MLP neurons of a small language model. Each row is named by its layer, matrix (up: input weights) and neuron, and shows model dimensions 0-255. Each number is 500 + 25 x the weight over its row's rms, rounded and kept within 0 to 999. Numbers have three digits each.
A block is one neuron, or neurons of one layer that tend to fire together. After each block is what it responds to, as a language model described it from the Wikipedia text at the highest values.

L5.up79:479485442480525521493450533494463532479521548476500500499461486494523480507520505499474508531499473464507526521483522490511506475502494459529487495511458497521515498537499469435528542490521465533468524463498502507491514482523473506482492507516549512457483566513523539529489472509525502470496506509550494482490478564493476501470503491478475503475544511495538536466468482513499491538523492478496489511520462547490506484460497491486482514498517514499472494547478504515511509516530496480479510498492502528466508529515486495468536469515533489498462484480511507491507545492464510445497470520525484450457474476484493473456468520496549504472487541511539459489479474492526544509480483501545494485538474483543519529499486504504530454519464509507479484487472517496494483447500492
L5.up124:458502501516492546491499507462471523502537510508498476492479488474504507543492488522485495492514465512477505533453476490500438447498507526498534501505500510500468501514500510445502488548509512530486499490507554550481518470508484514518523491474510529478553468495514447489523535461499488479486534491484518490528453501473538474512467529457452466485520456547495515447488485485523543506523491482497560498474434523506472534449498438483477510490507502479485498451494530508509499518517488475545537488480510489528489457504502438477499482526499506504517462527536508500505509548441530515513510535501503475484502537483510490489516495489559481532457503525495524481469502490505523498561547548500501498494440493511534505512485520517472480511446501496491516516554531494518483496523466
L5.up535:491490479471547468508517526526463465505477519455474530450523510517521486537510494487508487495529513507468492521439485462472462488496502523521505532500489498489513510514536494499481525491486517501490516505491500475532454536477465470468502503479497480480495518503526496475489491505465504484506438518526504507487463547554516505503498507473502509508449486472462505470497526507526500515523435490455536493494443517507458515504503507556523514473556512493518476512449507456503483484523486511567480533490534522547518479496506502539486506459517496506546465495501508476522527498474461495480500561480473526517482527516497498473502555545466496476507497490478489481456511492515529499512541458520471482503532512535497521488515532538487528506559492475538505506485531493497506486482514
L5.up2180:453515519502503486490500483545503478523460472479497495515498546459452469480493485488497489518478469516458464471528483475496473511477514450469532458507507511488476480508529531501492506478461542536509441542479487507495508528497460465484499488475486531502517478513484503526525495549517527518524490504518494500462474562500529526501492508510440509494486465510527525496485499517502476479448490512509505509478490496485468509501532531474454534467530485495452537529465512546458510537506519480509466453475498497523509468507534478500485425480474499482488470475502492488565530508505529481472508556500531535521522436517517500560498502459519509480486479504519494487485515479497494508487494500462494484485474498497493505486550462505529496470518483528509517537534516483510544509495484
Second word-piece right after an initial letter, mostly "od"/"ody" in names and rare words, e.g. Jodie, Jody, Zodiac, Yodh.

L8.up719:532513513476492500467488507525468524516507533515521481467513539529473474504520497512538493448518517503457498458471504451543496492484490434561473516498521535514493468554451487512467468482501509462488496493498487498493479520487500529487466491490499498502506486504523511484553531472543514513462523481460492493508542459547481491480545491501493456506489490476519502500547515498511545503475504524546468495500481520486468498456532511485518484527524489490507476476516491507502483472479490487465552500475518490532478498515499505470528505509526481546480513545507552485515508501471477438482563492517509499502518490473519464471515516507526476483463493554508513517503506502530468532499521503539498500487515475495513460501527464487496463494484491486496459491517504515516521519488539
Word-initial pieces beginning with "sh"/"Sh" that start a split word or name, e.g. Sh(ue), sh(ack), Bio-Sh(ock), sh(ark); occasionally Y or O.

L10.up730:504526492465488509490528495502525495460554482508512516504482565491510549529490537500461482502495508488487484493519476553533475474484524512504527527488517473466496450500490496446499485475481519508525504514486477536503528509512495495456490468479479496526510438527451494476489531479487495466477506519491487495498499523486498538515517505484483488489517471477507509541529528511501543516482463506529477527509508555531528489523513498471488507451516482498480517502525465523499459541508511515472495521481501507499501518507497492499470507475504499529482475475484477489491535473512534459502528489508524497544469496528517446464518527473514485506504462498494501514478492497524460497498467542502436533519475501497510483501477500516519485490489490513521522537527493487454487493458500
L10.up848:470487522524511490514503522495486514502489490463507471495515479515488466497516508469546521496585528520499498482516494473495522501472495432544493514487524456525496512484552501479488474536535528508527528477512485517514488491529481482493494525497498463545513470531463514491524498533486550491542500445509541490549493530517519482472461527511494476528468511498512541536508505479522508451521520515483506507506518478531505556524482521485497492535519478480491525464497505482506499517507484531494493494467455536486494508523487497506502501487538501506480483504493525460524521520494490475520532504503507501522480496556514476524535506508523525453520478499512471507475538486513514484522476486494480514502498504476510471496464487516498482513513472531501450503481510494495504518504508
L10.up1040:496469492526509569496440484496503531515516498456478503481510549516500491517460479507470509494506511506455528487490524516476482484513546515527453497511503485482473494508508517516503465498488473432495528511540512468542501471443472501492536516485502454488488482520487510540516495505495523498454491513519503486528522482497512456501483503498484496501466499512487544513513548469494469456462510476474508489533490481490505493475476534479505511527514486464483524461473498540492474422501499496520462459451522448494497524481464510454507507483447486506494538511527488538488534474484508506484495505469478495536485479472494459490504462496503481557513478531522532480549505503462493488547478478507498504495494511569485524494463504499510512496488472523492519490546531510512503538536515
L10.up2739:460482468533505502492513507496510503474485449476471481505516477542503496491529439513494512482535471435526462491549464515490507520474506510490532468489526544483555512496499514484465543485498461473504500476527537472527496483517484499537473489473500472534465500559508503533521479473503522506537505506513498470521461473481474540485448491513552475455537501526475476496535486499466491457496480443556545518472514533522475511472482489487502484498486478500497534484514510498517528544504479497514540452481448487472498485490462524488509483507488512497552525498497536504524449505474453473493513517497497519514485511494492474516500493457498495489482505523506501506465475479491460490542511469504520541486506496476439490512554517525472535477495487511480518519506493505467524488482505
The first piece of a word split into subword tokens, mostly an initial Z or z as in Zarina, Zombivli, zeylanicus; more weakly other opening pieces such as ad-amant, ob-ese, Naw-az.

L10.up45:498489517523496473513503502536473510494550494506528510479507504522469509510481496486477477459478478495478494518494539505479495515493502477503457497521487487545418495459499526578503467498517534500513517468508507499511521486472505516486467540537500505480447479549480505520509508534512515532508471510454504530507481476500450539510530514510489499491564490527503523531472491501500482500473468495513510486542515527472476511540489465553473501531479506509520505490502507483503488489519504520510531564498483468518488472510514516514513487507507510554537525490484489489524496467529514524488501477501508488458508472502501486506504518543515449493508479484528522493451486485493522498469477500463491503523535475504498485507528458523513487512536500517480541475473516524500532465494539
L10.up1764:503503499476476460510474470491477488496509502470541486473514545516483474509515494509485517535521475493482464513497467510486483528469497470514472523535503483475551486518518494504466527493497514488480487461482505428551517524494494508467501498538454478514493506524479489508458492465492506480526501571503497500515489492558491475504501529503500519472499513479509489512498558432475455439551482526484521468507497497451479540511503553471495489521525523492499539478502521505457496478495526490513492498501538552489503515525541406528470485495505538515509458526482531461518540486514444497519489455517502505488533507475485506558501492517468536468479544562484524500456551482428511478490510510499537508484497521457487478521492464506509518529526515524498464481495521526435526463485501
L10.up2353:501514479479499506501534504486476501503499516507493530490509497489522513480509505511490514530544472537533472498532547507531522463502465472524523500502470468489498521515532471496490533490525525542543479473488528515446467480546495478483561496488474494478504557528497487517493439518533511507501459501509528491521537509496451482504437485546509465495511498517455491525522502483492466515485490540545506470478471433509485520520462463517480466489529516483519511508511518532525516531447524513527529509535532499510495529498525478490528496510527508520553469483477488452530500456484498522481517495518507508479486508520479498467487482505563499493505524485541509492524494489480492495550527481500485504529533470512441503483516481454519529460520486509491522473507516544529484485527496
L10.up2442:491494476521549474496474493468462463519506512484491517486493524476519586472532503502498517495514497527474450502532492481540512485489479501516500536550525469499498541454460485515476516506480513498514526501468482468476505488519478504477519505502530499501518516536509463494487471546461537519470527468471538538537431489506501469503516561470502479473525529488480520516512527447502386511529506507522506508495486483486511513481489527489444466541517476529488510501479545518483498498510458560497531545475558502496489520501500459553493527468527522547503512487498448508541535508485513559521490505515479500500563482488507538522507454484499526522551554575464530471507532473483556491527483542541497475471508550500474483444513460494514514524488488476493481503484453545505488483504524
Middle word-piece tokens inside non-English personal and place names, mostly Arabic, e.g. al-H-ass-an, Sana El Mans-ouri, Burj Al Arab, also African and Japanese names.

L5.up1086:498489483490524514492496489433524524457486541507493525542435486525507458484466510523494477538537473504520484498499513517531500501444449499510505508517477462478515501483539490479537447507517523497510492493474538530488473515535488571518545522495484498431452480516522476534531487512473496529530496517460493475522541482505537516515498471494558534506504520518557493544497504558482480497493528496504505481508482531544470523460441487455507492489475519469512499491520533494550491475487462523482485483465493526506524491526518501503466530520447493503508496494481572517533514510559516502520440525520561519558482476480528499523541511489554468463506507543502496502481492484512477524456513525524512465497498480517494480462526503554513516526479509458453452496514500520459486516474508
L5.up1202:491482548511536509477560481545495537509550554470531513506507484516490493515503483509506469479521482495486474486531539529460568499498520494496475534495509477494483476480497511498500469502480500505501508507514490528488499491518469509551499503493472449541504511510494523534485482492474477482506548464499495467503476508478506545438529525532526501525550506455467463529503499505509510519479498495505531534483490521503505541482504485485506511469487542535519529464451472517474492535440498482508510502515501533520489498526501508534491564535499498475482500520473501502467538535540493460493480495523512476477478505525519525471521506492452481465503502480481470498474439530511468473497459525505502513476488505511497504522504504510516498496464468514465476476512462479485500521518484
L5.up2559:530475502490503510511507456464489480476514504519506528521481498519503496512517486537503498472509458515501505504489441469490503487499466509477503494505473499494510478512456557498511530533490513513486490489524516509498454498540452469499509478506459507479533505520493488464493530495526462529484542491457526483528530474492471464506492518497515519488480510516513559526505540521508510491483520506530510531497493495500462520483481486535511485513485489506478513519509526529479517574559489484551534546484491493517523483525482503537495514477515452477515495512541559490471501519472509457492478527525498539528516503485528470495550513508545481467522512571500510422452464534498467557506531475524504488491482515552483536475501509504498526480485507494478489483511514408511522492496496
L5.up2807:518507455449478490492489456511495544503477510484505513518547490452488517476484476462493513494472512491499486486448529517540508460510471479507529466517482448485495475494454487506479490534526461491500469491480486532499478479496508530499503522503535501498539520515499470494467521508508525477501469541508504501494471519528487491471514502472506484511551497502479461503490500513507521480510515526512477451513519524522499567503452522510552485516505528478518503531474503505471562495486485514496471517466473522514541527498487485513496487493444486534540511499520474542533514518539516501505453521525482457498506474511496500487521504528498474429523476490523472526469518492481512511486566449512516489510489466502478512451462491468512501525542526491453477514510529515513497447479510
Subword pieces partway through a word, often in change or removal words (discover-y, o-ust-er, re-br-anded), plus z/Z/Az/y fragments and possessives like its, their.

L8.up779:494528468526528476470524520507496494502495515502500501517480525452489530529473479529460484471473500515519481483521507525521479473521506496477503475519483496488469512510534467474520537526481472541505525504441546509501509481510509498486511460450523455441486487532512514476532460481509489489493504499498478534486506481517474519548479517505512527537510521496500508483545466424534516447466502512510453468509484524556526468525488504536521540462506497517470472526470551493527546529483476493503514430487499535547479537522515472521485487515514503504534524511498506507451464501507541503498509496488554537508508523515481460477497513548503535515529539507514511476507544476472514470464550535509519492576493518517494458494516473520475512507492440513495508527509506479501453454511530
Second word piece right after an initial capital letter or digit, mostly in names and numbers, such as J-od-ie, R-od-rigo, 1-961, 10-,000.